From a checkpoint of a small transformer trained on Wikipedia: 26 layers, vocabulary 8192.
MLP neurons of a small language model. Each row is named by its layer, matrix (gate and up: input weights) and neuron, and shows model dimensions 64-159. Each number is 50 + 12 x the weight over its row's rms, rounded and kept within 0 to 99. A neuron's up and down rows have the sign that makes its largest values positive.
After each neuron's rows, "fires on" lists the tokens most often at its 100 highest values on Wikipedia text that the model never trained on. A number after a token or word is its count.

L23.gate220:70 41 56 62 53 47 49 65 71 53 46 32 42 36 51 38 40 49 57 60 56 22 46 71 32 35 53 34 44 44 37 58 50 42 42 52 47 57 42 46 41 72 58 50 60 48 65 52 46 42 49 54 57 42 47 51 75 50 53 72 39 65 55 51 45 23 44 49 61 72 46 59 60 48 64 32 46 61 53 61 50 60 50 29 49 23 53 48 48 50 57 61 51 45 35 55
L23.up220:52 62 55 77 46 46 49 43 66 44 39 46 30 64 33 73 33 60 49 53 54 31 69 42 54 61 59 49 32 42 44 29 47 48 53 42 59 50 46 49 74 42 40 53 35 37 46 47 55 38 49 70 36 40 46 59 53 31 63 39 45 57 46 47 48 44 49 61 43 62 77 22 34 46 59 65 37 40 56 62 48 51 37 42 58 57 56 48 69 54 54 48 48 49 37 55
fires on: " (" 85

L10.gate463:72 23 58 48 66 59 48 39 42 37 41 44 34 18 50 42 64 57 43 55 36 24 38 49 28 53 67 47 59 60 57 46 55 67 33 40 41 33 52 42 24 45 47 67 59 47 58 52 47 57 44 60 62 41 41 30 35 62 43 29 39 36 56 23 54 73 56 61 45 58 55 33 51 57 51 56 44 47 37 41 36 31 52 68 53 45 42 47 46 54 54 49 62 48 69 70
L10.up463:42 34 54 66 74 42 56 40 52 51 33 56 36 75 52 57 67 45 52 56 16 35 41 58 47 47 76 45 61 58 49 45 65 44 47 56 46 42 55 71 56 32 42 47 55 44 43 66 55 66 69 50 61 70 39 49 34 30 47 43 66 39 52 33 28 76 60 59 52 50 48 55 51 57 48 52 59 39 24 58 43 71 64 69 47 32 50 51 35 64 53 48 50 54 63 73
fires on: "0" 33, "2" 15, "As" 12, " As" 12, " as" 10, " what" 7

L2.gate521:45 54 58 47 55 37 30 46 42 79 41 68 65 37 47 45 60 47 42 65 26 43 62 66 59 42 35 32 61 56 59 62 42 57 45 51 40 35 64 34 51 46 50 33 38 68 33 33 34 47 48 30 39 56 44 40 43 56 30 72 43 55 55 39 54 35 51 67 52 61 59 51 56 43 65 43 24 55 51 47 51 60 58 56 59 43 52 40 53 60 45 43 51 34 39 49
L2.up521:42 39 55 41 39 36 37 37 46 46 36 43 57 52 49 50 76 40 46 46 59 52 51 51 33 46 39 33 63 41 41 46 35 24 45 32 39 68 54 43 54 46 47 68 40 68 42 49 46 53 50 62 35 57 47 51 53 37 73 83 37 42 25 41 27 76 58 30 49 73 50 51 50 53 57 55 36 36 65 56 69 57 50 51 42 56 34 62 43 66 52 45 57 48 51 69
fires on: "s" 62, "ma" 6, "la" 5

L17.gate234:44 63 48 49 49 68 55 52 55 31 50 57 90 31 47 63 39 45 37 40 84 39 36 54 69 54 33 53 47 46 60 52 53 41 49 45 53 36 19 48 49 57 58 61 44 56 60 43 56 47 38 39 50 60 44 70 62 59 60 48 61 45 49 31 38 48 48 66 30 62 59 49 50 60 50 59 58 63 35 33 61 55 42 57 65 44 61 54 34 41 48 41 65 28 60 59
L17.up234:45 31 61 59 43 52 55 61 78 48 58 55 56 36 63 32 42 53 52 44 51 32 57 50 47 45 46 66 43 67 62 53 58 51 40 60 50 58 68 57 58 29 54 43 66 69 20 39 60 54 36 62 64 54 40 54 51 59 48 61 63 47 41 43 36 41 58 39 45 32 29 39 41 57 40 43 76 85 53 38 78 48 51 52 33 55 45 46 50 44 57 47 29 29 44 33
fires on: "k" 26, "-" 10, "g" 6, "h" 5, "t" 5

L12.gate561:38 56 57 55 31 40 52 34 82 49 50 45 68 19 60 59 32 72 48 50 47 51 71 47 76 50 33 37 55 40 46 38 43 40 58 64 54 55 70 61 65 45 49 27 38 52 56 40 65 36 22 62 51 63 62 51 48 50 46 46 48 52 38 41 57 61 40 47 43 46 30 41 44 42 74 33 53 35 36 54 46 55 53 39 58 48 46 22 50 44 52 52 46 44 87 70
L12.up561:41 51 41 45 43 44 53 30 56 45 46 49 62 23 72 43 33 61 54 33 46 35 34 58 76 41 69 75 41 45 49 66 53 55 54 50 57 51 74 72 84 62 58 26 38 57 53 51 51 44 29 52 22 35 60 66 35 52 47 60 60 52 64 42 61 50 45 65 48 65 38 44 56 44 54 42 37 55 63 22 54 47 26 58 48 46 19 40 47 66 60 41 50 63 72 71
fires on: "," 47, " and" 20, " band" 5, "-" 4

L14.gate377:36 58 67 65 51 49 42 54 51 55 28 43 64 39 56 53 67 24 48 70 39 27 60 75 45 30 61 60 52 55 63 37 63 49 46 30 68 60 34 52 41 52 59 41 32 38 66 47 44 57 56 40 32 41 70 39 37 57 50 63 26 41 54 57 47 59 39 53 45 47 49 48 63 72 64 39 48 53 50 45 47 51 64 53 66 61 44 37 57 46 54 55 23 50 51 56
L14.up377:55 42 54 56 61 38 46 55 55 27 41 27 45 39 61 87 44 62 55 40 49 36 38 46 30 45 52 38 50 45 39 64 74 33 57 44 57 64 51 40 57 78 44 44 38 52 49 56 60 49 31 52 66 51 35 46 69 59 45 54 26 68 55 20 42 49 45 33 41 54 50 43 40 49 80 62 43 58 38 28 51 54 63 40 38 41 41 49 22 61 42 45 56 49 55 46
fires on: " " 36, "," 30, " As" 11, "-" 8

L10.gate489:42 53 39 42 49 51 41 49 74 55 45 43 41 54 37 48 65 42 32 75 46 30 61 54 52 38 62 35 76 47 33 55 52 46 35 51 48 67 24 37 61 44 53 74 40 63 46 50 62 61 54 43 44 42 56 57 72 62 60 70 35 43 44 38 58 69 50 59 48 44 55 47 32 49 48 35 68 62 43 65 60 60 68 41 54 33 59 70 52 37 57 48 64 59 50 27
L10.up489:60 50 47 51 57 76 38 61 49 60 42 53 45 38 36 58 50 60 42 73 68 42 59 54 53 81 44 42 58 46 46 43 55 45 08 57 70 48 23 51 49 35 74 49 52 43 53 42 40 37 42 37 28 44 66 74 56 30 43 44 63 62 30 58 53 32 50 50 75 56 50 58 37 55 57 56 60 49 56 76 49 44 47 65 47 49 67 63 58 50 68 41 57 50 47 35
fires on: ";" 20, "," 20, " |" 19, " (" 10, ")" 10, "1" 4

L13.gate47:45 52 61 64 49 49 50 57 37 64 42 69 44 41 58 62 25 45 51 38 35 37 61 58 40 47 53 41 56 44 46 36 61 44 38 51 45 58 44 65 23 46 34 59 70 53 59 42 37 48 52 28 46 43 57 64 48 53 38 50 29 45 19 44 56 63 64 57 33 46 46 61 51 44 36 38 59 63 63 61 38 14 39 59 54 65 55 48 46 57 47 52 37 51 76 69
L13.up47:42 51 46 51 90 43 57 60 74 63 65 40 51 37 54 41 59 65 57 44 44 51 56 59 43 48 44 48 50 36 57 43 52 48 45 42 47 49 38 42 46 51 47 62 68 22 60 43 54 58 39 37 67 75 56 48 36 43 48 54 77 28 41 52 56 54 47 53 45 62 60 41 65 60 49 42 60 65 40 43 38 58 58 62 66 67 68 49 43 54 36 56 31 47 66 61
fires on: "0" 54, "2" 28, " for" 7

L17.gate362:49 55 50 42 60 44 60 43 59 48 72 35 23 58 57 38 55 56 43 58 48 39 52 52 65 36 37 61 57 42 28 44 50 32 39 34 39 50 52 49 53 66 45 51 38 51 31 55 61 65 62 56 79 59 59 43 58 70 58 51 58 67 50 55 37 50 45 53 62 59 42 39 53 41 55 54 50 44 45 62 62 48 54 35 55 50 61 68 49 57 48 53 58 69 31 64
L17.up362:43 61 53 63 48 46 60 48 47 77 52 53 59 39 46 52 42 46 49 65 47 49 72 55 57 53 37 56 55 64 50 35 50 43 35 41 55 41 52 32 59 66 51 33 40 52 48 41 46 44 51 45 10 45 49 61 67 45 60 64 60 49 52 64 42 58 48 48 51 56 43 35 56 42 34 63 27 82 52 64 63 51 56 59 43 43 46 64 54 39 54 38 58 61 46 82
fires on: " (" 87, "\n" 11

L7.gate97:76 63 44 43 26 54 53 46 56 43 53 44 53 42 33 47 43 48 43 55 69 65 54 53 44 53 48 50 50 46 41 46 32 49 45 43 48 21 59 75 55 52 48 51 51 61 65 75 58 29 24 47 45 51 50 43 38 45 43 42 60 49 46 41 67 54 32 38 44 68 52 71 66 53 48 61 59 34 42 55 53 78 41 61 42 43 64 29 39 81 53 53 53 22 54 70
L7.up97:45 66 39 60 49 42 67 70 64 53 64 52 54 63 42 46 64 70 35 38 64 65 57 46 56 36 58 57 35 67 58 42 55 66 57 36 38 50 60 59 65 30 28 47 50 60 43 47 41 41 48 46 39 30 67 68 55 62 80 45 44 68 70 30 49 62 51 60 31 64 35 70 50 57 58 48 53 58 63 48 52 45 68 38 43 40 64 53 35 49 18 34 43 43 63 36
fires on: "\n" 33, "-" 23, "." 14, " an" 4, ")." 4

L23.gate540:31 49 38 55 50 51 44 72 36 52 39 38 46 29 57 51 40 51 45 36 51 48 63 32 34 55 39 55 70 57 58 74 66 58 50 46 67 52 57 36 64 34 32 35 57 45 35 75 43 66 39 46 51 73 66 50 33 54 59 39 52 53 61 46 55 37 47 46 45 61 63 34 70 30 80 44 21 51 51 56 58 55 43 50 52 58 48 49 37 56 58 52 39 34 49 72
L23.up540:25 53 46 35 35 54 54 47 31 41 54 44 41 63 20 35 45 47 43 57 48 48 66 40 36 40 41 41 66 53 44 35 51 43 33 35 67 55 43 40 49 66 42 51 51 51 68 58 44 63 49 56 81 56 66 32 51 42 44 71 52 43 55 28 69 61 57 61 42 49 99 46 60 53 74 69 52 39 48 53 75 74 61 59 50 59 38 65 44 57 73 41 51 40 41 66
fires on: " |" 35, "7" 8, "s" 7, "5" 7, "6" 7

L17.gate473:80 60 34 56 60 60 52 41 62 40 50 66 53 49 59 37 42 47 50 53 40 40 63 55 43 26 68 50 41 51 60 50 61 47 36 41 36 42 21 46 66 62 53 46 49 56 52 33 61 36 55 44 47 59 53 56 72 47 46 39 63 35 44 69 38 44 37 49 56 77 50 50 27 24 50 57 67 49 48 42 55 62 59 61 43 64 43 56 51 47 87 67 28 30 60 62
L17.up473:42 43 63 66 55 32 65 60 54 80 35 40 78 68 43 73 34 52 62 56 26 48 52 60 64 56 60 47 64 44 62 73 43 63 41 36 34 47 35 42 57 27 39 51 50 32 44 66 45 37 44 44 47 31 52 47 56 59 48 46 51 58 45 31 52 56 60 58 55 46 62 32 43 54 39 57 53 46 52 46 48 76 60 58 42 59 69 62 63 60 46 69 68 58 58 68
fires on: " after" 29, " After" 14, "-" 10, " before" 7, " under" 5

L10.gate28:47 34 53 54 43 54 45 57 65 63 48 45 36 44 55 46 57 72 44 50 49 52 74 46 68 28 59 47 52 48 62 44 30 38 63 58 23 47 98 40 49 42 66 32 47 52 58 67 44 57 48 32 53 47 49 42 43 42 58 60 46 59 50 26 42 47 44 58 44 50 76 48 63 45 47 57 51 52 40 46 48 31 45 49 40 54 50 61 71 45 48 41 62 32 55 54
L10.up28:49 35 48 34 40 40 44 51 60 59 20 49 39 42 33 69 75 55 38 44 59 53 54 37 42 40 44 53 43 46 44 40 47 60 48 44 66 31 51 29 41 28 31 53 42 32 49 35 42 60 82 60 55 75 41 50 47 26 43 57 47 64 56 51 27 57 68 52 61 56 56 63 62 40 49 49 66 50 37 43 57 36 37 59 82 82 36 58 49 48 40 78 52 49 48 48
fires on: " all" 29, "0" 24, " many" 7, " most" 6

L11.gate355:53 51 55 34 57 66 57 35 35 55 73 26 58 41 44 49 57 37 54 60 54 47 69 42 33 45 58 47 58 24 52 49 58 55 61 43 46 35 46 54 57 29 60 36 60 45 53 42 63 69 48 66 43 49 74 61 55 39 68 36 44 50 79 66 48 44 61 45 47 47 66 34 30 30 62 28 50 55 37 28 28 61 41 70 51 56 56 49 49 36 65 75 43 58 52 53
L11.up355:46 77 49 58 46 47 57 45 56 51 44 51 41 50 37 48 51 61 64 56 47 41 51 73 67 50 76 51 61 52 56 47 52 42 34 42 37 65 53 42 29 29 47 52 35 37 44 84 59 38 44 37 47 77 34 58 47 44 52 49 68 59 47 35 37 57 48 31 72 54 56 51 65 62 54 63 44 46 44 55 54 52 50 39 29 61 74 39 43 45 55 48 34 54 56 51
fires on: "." 31, "f" 11, "d" 8, ":" 8, "ect" 6, "°" 6

L19.gate250:61 43 47 72 45 64 36 39 55 47 54 54 36 57 63 61 37 74 60 74 47 31 52 65 51 45 36 32 26 43 64 40 60 58 40 52 66 58 46 62 65 57 62 51 38 50 46 49 40 46 36 62 69 61 33 59 68 47 51 64 69 65 32 68 47 65 45 43 52 54 43 51 50 36 60 55 52 86 49 65 56 40 65 57 41 44 25 47 59 46 50 36 46 66 43 53
L19.up250:48 48 50 67 46 50 41 52 51 69 41 61 62 39 40 65 52 66 46 37 45 60 55 67 34 60 66 29 39 48 66 44 38 66 33 47 48 63 58 56 47 54 30 54 57 74 52 64 43 45 51 76 52 38 56 55 52 57 25 44 59 48 37 53 60 43 35 52 57 54 44 49 37 46 39 29 47 68 34 57 54 62 51 48 44 47 36 51 44 46 64 46 43 58 59 40
fires on: "." 29, "," 21, "2" 12, "8" 9, "4" 8, "0" 6

L14.gate52:35 68 45 53 83 49 45 48 50 67 47 44 68 43 19 45 25 62 84 67 41 32 64 59 49 39 52 44 49 49 54 65 63 38 38 36 47 41 67 47 29 38 36 31 37 53 62 71 54 39 29 66 47 55 69 55 56 40 61 52 42 61 48 54 52 44 57 53 49 50 37 50 66 55 32 29 45 39 57 48 38 67 50 74 35 40 48 52 44 57 53 62 61 68 53 73
L14.up52:32 61 62 82 55 57 51 59 66 37 30 48 44 48 39 56 34 41 46 70 54 36 64 64 42 58 57 61 56 37 69 44 61 47 53 36 54 67 45 35 62 68 58 55 42 41 47 60 59 57 36 53 48 47 40 46 41 60 60 48 71 27 60 71 48 56 70 51 56 57 48 47 48 75 38 54 31 27 54 56 59 43 49 56 37 66 56 39 58 45 30 58 53 52 56 65
fires on: " (" 61, "'" 23, " from" 4

L2.gate397:51 39 38 49 42 27 61 60 42 42 77 51 62 36 26 34 58 55 56 56 28 54 57 41 45 44 69 54 44 49 67 62 65 54 62 59 45 55 54 47 58 40 66 64 67 40 54 42 42 46 41 38 45 46 56 45 56 54 71 36 62 56 51 37 79 54 36 51 44 44 54 45 46 27 50 36 66 52 40 63 61 54 72 47 74 51 55 55 61 37 40 40 60 51 55 37
L2.up397:61 61 50 35 64 40 63 46 52 32 57 51 37 12 30 65 63 46 37 68 50 45 55 47 44 40 47 52 50 31 47 75 22 38 25 42 34 57 64 63 51 56 36 48 69 29 58 41 65 62 32 37 44 60 55 62 41 37 59 43 54 43 59 59 48 42 49 56 55 65 44 34 17 64 39 51 80 38 40 38 49 43 58 44 46 41 32 49 63 65 42 43 60 69 45 50
fires on: "ent" 19, "ry" 11, "d" 10, "ick" 10, "well" 9, "child" 7

L13.gate185:61 49 46 41 56 32 22 70 56 75 32 39 54 54 87 31 34 63 42 55 47 61 51 51 63 38 46 52 76 54 52 62 37 47 54 55 61 49 61 44 45 59 65 47 53 49 47 55 59 43 57 46 56 55 82 26 46 41 39 45 27 56 54 47 39 30 69 55 52 45 59 26 45 39 56 44 50 33 28 57 74 50 70 43 47 30 62 57 41 55 51 59 49 54 33 50
L13.up185:41 37 64 53 57 49 56 60 50 48 57 59 28 29 69 47 50 46 54 67 48 37 60 50 34 57 61 63 43 68 34 49 37 03 51 29 47 59 45 44 31 52 34 52 45 63 57 60 53 49 61 72 38 52 46 32 42 44 74 43 34 81 44 74 52 55 38 51 40 57 68 39 43 38 47 45 56 36 59 51 46 54 52 56 56 57 59 63 71 53 40 31 42 45 46 47
fires on: "s" 23, "\n" 21, " |" 7, "3" 5, "in" 4, " Result" 4

L10.gate298:46 53 31 55 30 40 55 63 29 70 67 80 47 56 56 46 58 51 36 52 44 49 54 56 40 50 50 47 46 59 55 76 47 45 54 56 49 65 51 37 51 39 56 35 27 76 41 34 47 34 36 36 37 34 68 34 58 47 56 71 49 47 48 52 57 43 37 55 47 46 42 79 49 45 34 52 55 40 16 45 46 43 70 65 55 49 64 32 43 32 48 56 40 35 58 40
L10.up298:53 39 62 52 40 53 27 48 47 41 50 99 64 40 55 53 56 62 55 42 61 50 56 47 46 46 36 37 56 25 36 51 53 52 53 55 56 53 42 38 70 49 43 52 42 48 35 38 55 30 51 49 50 50 68 82 32 49 50 60 44 57 54 67 55 58 63 38 25 49 45 47 41 42 42 60 55 46 51 64 37 29 62 49 39 36 58 64 47 59 28 55 53 49 59 50
fires on: "\n" 47, " |" 6, "==" 6, "," 6, "=" 5, "s" 4

L13.gate248:76 58 53 55 46 66 57 63 31 45 77 50 55 43 61 48 45 58 51 57 46 56 71 47 30 51 46 14 44 30 46 44 55 54 39 51 41 47 56 51 46 38 66 46 43 52 58 46 50 57 40 59 58 52 21 44 48 76 51 43 56 30 47 30 54 51 48 41 50 52 50 49 57 53 44 35 52 36 45 49 56 39 45 57 68 38 54 32 56 57 47 39 67 32 50 42
L13.up248:62 46 40 35 50 42 34 47 39 64 49 59 68 48 26 47 58 63 57 46 45 56 54 27 66 73 60 52 51 56 38 47 58 55 42 61 35 35 47 38 52 20 44 42 41 25 49 73 42 68 62 36 45 55 44 48 44 50 58 36 49 50 32 38 35 76 65 47 40 24 28 56 33 58 59 47 73 48 44 55 45 39 30 60 55 45 51 31 40 56 46 48 58 33 53 44
fires on: "2" 51, "1" 24, "7" 7, "0" 7, "8" 6

L2.gate538:42 60 50 29 28 47 42 64 71 48 40 64 26 72 46 53 56 38 51 50 53 49 49 47 41 47 61 43 61 52 53 64 45 61 55 50 43 71 48 48 33 61 45 47 42 51 51 33 47 32 59 53 43 46 49 60 59 11 67 56 45 27 40 31 49 54 43 23 49 22 35 56 57 68 57 66 60 49 39 49 34 48 36 30 57 54 48 47 70 58 44 47 41 39 50 68
L2.up538:62 44 26 70 34 48 53 59 57 43 82 59 56 53 63 55 41 45 53 67 47 58 36 26 56 38 55 46 33 57 60 55 49 63 65 27 51 46 67 20 67 32 43 31 33 29 45 27 43 39 57 48 47 42 56 45 43 67 48 40 58 41 55 76 58 46 65 40 52 59 50 39 40 49 63 42 55 49 61 45 53 61 35 44 47 59 52 39 47 40 49 66 64 62 37 32
fires on: "st" 20, " Sep" 8, " point" 7, "ab" 7, "hall" 6, " gave" 6

L13.gate177:49 44 38 32 32 58 37 65 43 62 48 37 59 45 36 52 54 53 56 51 43 51 50 50 32 40 41 47 64 59 52 22 45 46 43 55 55 63 75 68 26 34 39 65 69 74 43 60 34 45 48 55 53 42 38 36 59 48 52 46 36 50 47 29 44 71 38 37 52 50 57 47 54 34 43 47 28 48 74 44 47 54 69 65 24 37 56 51 47 57 60 40 65 35 44 78
L13.up177:49 56 38 71 51 52 58 42 58 43 50 38 64 48 67 51 50 62 56 49 26 46 47 49 50 42 48 70 59 55 37 34 34 30 33 37 63 73 58 46 53 56 48 57 56 52 69 75 61 34 68 37 25 54 38 36 68 45 45 51 56 38 46 61 75 40 55 40 45 59 68 37 41 29 46 31 60 50 60 58 47 42 45 50 55 55 50 50 67 55 68 59 52 61 53 66
fires on: "2" 64, "\n" 28

L18.gate156:44 62 52 49 70 51 34 43 63 51 73 66 59 59 51 55 52 42 56 56 57 43 68 56 44 34 55 58 63 60 29 48 42 49 47 59 42 30 33 59 50 29 80 58 44 21 62 76 58 51 42 55 28 51 31 54 39 35 57 30 38 52 36 64 37 55 50 70 45 59 84 42 56 35 58 39 41 54 50 44 28 58 41 44 33 34 61 35 53 38 56 57 43 51 50 51
L18.up156:45 69 50 74 20 58 42 34 45 66 61 50 63 40 45 52 46 57 52 39 32 55 36 64 48 38 48 30 55 48 54 43 29 24 49 56 48 39 45 64 54 40 38 50 52 27 37 62 58 47 61 32 35 69 41 48 70 54 67 30 53 62 57 32 45 41 46 36 39 67 64 24 46 20 76 53 51 61 42 41 45 50 46 36 45 55 53 41 53 46 35 49 44 48 59 29
fires on: ":" 66, "°" 13, "′" 10, " " 9

L10.gate486:44 66 44 52 36 51 50 66 44 40 45 74 40 41 47 33 63 49 37 54 48 47 49 45 52 45 24 52 64 47 17 50 57 48 37 43 32 51 63 41 67 59 48 48 50 61 45 08 45 51 48 37 53 47 54 47 36 61 45 47 69 49 55 40 60 62 47 57 49 46 43 34 74 49 28 49 33 62 30 52 50 38 35 47 68 61 88 44 71 72 75 63 63 58 41 47
L10.up486:48 70 46 36 60 48 62 46 50 52 45 44 25 43 48 38 45 58 44 66 46 53 46 48 49 54 41 51 51 43 66 62 28 41 48 44 51 26 72 30 37 70 44 42 50 66 56 39 50 51 37 56 40 59 52 52 39 62 39 22 49 47 58 57 49 55 62 42 77 52 62 55 40 52 43 35 36 69 47 55 58 53 57 53 56 48 63 58 63 56 75 52 45 17 70 83
fires on: " ==" 24, "==" 13, " ===" 11, "===" 10, "\n" 5

L16.gate390:52 42 19 53 68 64 50 63 69 50 20 43 35 27 38 63 29 58 48 44 48 46 47 43 38 66 33 50 63 40 44 53 60 69 45 63 45 26 82 47 32 54 56 46 48 51 49 64 34 54 37 42 55 45 54 57 62 49 40 56 41 41 39 57 38 60 53 39 38 40 52 61 59 30 23 53 39 43 50 57 59 50 53 26 60 63 54 50 44 50 46 40 73 60 58 54
L16.up390:54 29 50 41 26 44 50 64 56 53 51 52 43 38 44 40 43 86 39 60 31 41 63 40 63 49 64 59 53 63 49 44 51 64 73 44 57 62 58 74 52 56 43 38 52 37 56 73 68 60 63 25 38 51 55 85 62 44 64 55 48 63 63 41 58 49 49 60 54 43 56 48 43 54 60 60 57 43 69 42 52 46 56 59 48 49 61 56 29 53 40 48 37 47 58 63
fires on: " (" 23, " |" 21, " " 16, " of" 11, " with" 7

L22.gate396:35 31 77 46 63 72 54 47 46 54 48 47 33 50 36 50 53 67 49 52 37 35 62 45 25 48 59 41 32 42 66 37 43 54 68 36 46 52 43 49 42 48 39 48 58 30 36 33 48 66 38 73 51 78 48 49 33 41 54 49 49 47 54 59 40 50 65 51 41 61 42 32 47 29 88 41 45 40 49 63 46 58 57 59 49 42 45 65 36 42 28 41 40 55 45 59
L22.up396:51 68 48 47 36 50 28 49 33 64 58 54 56 65 50 59 51 70 48 45 51 52 52 47 38 56 48 39 35 40 64 49 53 54 58 68 65 63 33 48 32 38 20 32 43 63 76 46 90 60 45 54 68 60 67 45 43 54 39 48 58 43 45 46 57 60 60 54 49 58 54 45 24 44 87 31 48 45 46 64 53 47 36 55 47 46 41 66 31 47 65 39 45 51 59 42
fires on: "." 35, "0" 16, "5" 13, "3" 11, "8" 5, "2" 5

L18.gate221:56 38 48 48 60 53 41 41 56 34 44 54 45 51 54 69 37 54 53 56 56 45 52 39 17 48 52 24 49 47 42 39 73 71 43 54 38 40 44 58 21 55 46 46 48 36 62 62 68 49 53 47 68 60 51 36 53 72 41 55 40 49 44 47 50 72 66 54 65 52 42 41 64 44 46 64 63 58 39 43 38 46 44 54 43 40 51 49 47 48 39 41 48 40 49 65
L18.up221:51 51 56 40 47 49 48 52 31 51 49 52 46 46 46 53 32 24 65 38 39 51 63 42 42 41 47 45 36 43 76 46 44 52 64 56 39 32 37 53 52 61 57 61 49 70 55 41 50 65 58 45 52 43 17 52 49 33 35 70 56 22 40 46 54 27 42 53 54 64 60 67 78 45 44 55 46 42 28 46 27 43 46 56 52 35 53 59 33 63 32 54 46 58 55 35
fires on: "0" 16, "2" 16, "5" 12, "4" 12, "1" 12, "6" 11

L22.gate310:56 77 30 68 35 48 52 37 58 42 35 33 48 24 59 69 33 43 45 57 44 44 58 35 59 61 58 49 55 35 47 40 49 51 57 62 18 49 38 48 53 59 52 43 36 49 78 61 57 67 27 35 50 46 45 74 42 47 54 42 55 38 43 42 57 51 60 42 64 68 46 53 42 57 42 63 45 58 53 26 48 52 46 50 48 36 59 38 63 51 72 46 69 26 66 74
L22.up310:43 37 66 53 58 34 64 75 43 44 46 39 44 44 41 68 46 78 43 55 47 43 52 46 41 47 68 71 33 57 42 74 70 39 49 42 49 71 75 48 67 53 27 46 46 53 46 50 72 58 11 42 51 40 42 58 46 81 42 61 57 82 48 56 45 49 60 44 44 39 50 43 58 61 42 45 41 46 15 50 48 65 55 37 31 51 56 62 63 61 45 46 62 65 67 61
fires on: "," 54, "-" 13

L4.gate70:44 62 68 59 49 48 42 35 60 58 41 48 44 51 63 56 33 40 67 78 44 38 47 61 55 38 39 50 59 37 63 57 42 41 68 44 41 56 36 51 34 36 37 39 55 22 46 41 66 70 33 56 43 55 45 39 35 46 46 36 58 51 41 45 65 59 55 42 17 47 46 52 45 21 40 58 48 58 55 56 33 29 71 55 50 53 48 77 40 50 44 60 62 30 57 46
L4.up70:51 43 61 52 47 66 61 53 48 37 48 29 52 43 44 33 46 46 44 52 60 64 56 47 26 45 56 69 43 37 47 57 43 37 52 49 46 61 54 58 26 57 38 47 57 65 53 41 69 55 47 58 74 15 36 34 53 51 39 27 36 30 52 53 41 50 55 68 63 40 59 61 61 42 42 52 32 58 48 54 46 55 35 31 39 52 44 41 60 36 20 62 60 61 49 49
fires on: "5" 17, "7" 14, "8" 13, "ing" 11, "er" 9, "is" 7

L20.gate462:38 39 67 40 44 77 50 73 55 46 42 64 51 38 53 28 57 53 67 18 50 45 58 64 41 37 59 43 47 35 51 54 49 44 60 42 48 49 33 53 37 40 48 47 62 43 54 52 79 48 50 60 67 36 45 41 56 84 53 62 37 39 52 29 62 45 49 62 54 36 83 40 33 49 62 50 49 48 66 40 52 63 42 65 36 49 51 34 36 46 56 68 50 57 36 63
L20.up462:53 65 68 43 30 57 43 40 52 50 41 39 28 52 58 79 46 65 44 41 39 45 16 45 44 48 54 28 63 23 44 40 45 38 48 47 51 68 47 31 51 44 49 62 49 61 77 62 51 71 61 50 42 55 36 50 56 29 45 45 39 34 40 60 63 72 60 35 64 48 59 51 55 42 57 26 50 64 42 46 46 42 39 40 68 79 26 41 53 29 42 58 36 52 52 54
fires on: " S" 32, "2" 22, ":" 12, "s" 11, "S" 7, "tri" 5

L19.gate425:40 75 35 41 37 55 35 41 52 48 61 45 39 43 64 43 51 49 53 76 57 45 49 58 46 29 41 38 53 31 28 66 51 57 55 35 50 24 48 41 43 45 66 46 49 42 50 48 40 37 20 39 43 55 62 56 51 55 43 71 61 44 58 53 48 11 49 58 53 35 49 58 55 52 54 37 54 52 41 35 49 50 64 19 50 64 73 65 59 46 37 56 49 34 35 50
L19.up425:52 41 31 42 60 42 41 64 38 45 55 56 60 51 49 68 44 43 44 52 43 61 49 64 64 46 54 47 45 44 72 35 43 50 33 41 56 24 58 51 50 49 52 46 34 72 58 15 34 41 69 59 38 48 40 78 46 43 46 52 39 69 61 45 43 38 42 77 65 49 35 29 62 45 43 68 67 61 36 30 46 61 59 52 43 25 35 67 58 40 44 46 45 74 39 64
fires on: "\n" 73, "d" 7, "-" 5

L11.gate14:50 53 50 54 49 49 51 40 57 47 34 39 70 38 53 25 55 52 48 68 70 36 73 21 47 49 36 48 59 43 47 50 48 74 50 54 46 35 35 60 30 21 46 50 61 34 56 25 52 58 06 54 49 46 49 56 56 39 52 55 39 30 39 50 42 60 31 44 39 74 55 58 50 41 37 64 41 42 34 43 28 44 54 68 56 66 61 53 58 48 36 49 37 50 31 60
L11.up14:47 35 59 44 60 40 65 33 71 38 34 57 59 32 26 44 51 47 37 75 63 47 46 53 52 56 52 51 68 37 52 72 52 47 33 49 54 38 46 63 32 41 30 54 42 38 54 37 47 55 62 38 58 63 32 41 48 41 58 56 54 50 43 66 71 50 51 44 42 55 67 54 76 32 38 35 54 59 43 46 52 49 40 39 45 58 47 66 59 22 42 47 31 48 50 46
fires on: "7" 23, "6" 16, "8" 10, " of" 9, " for" 6, "2" 5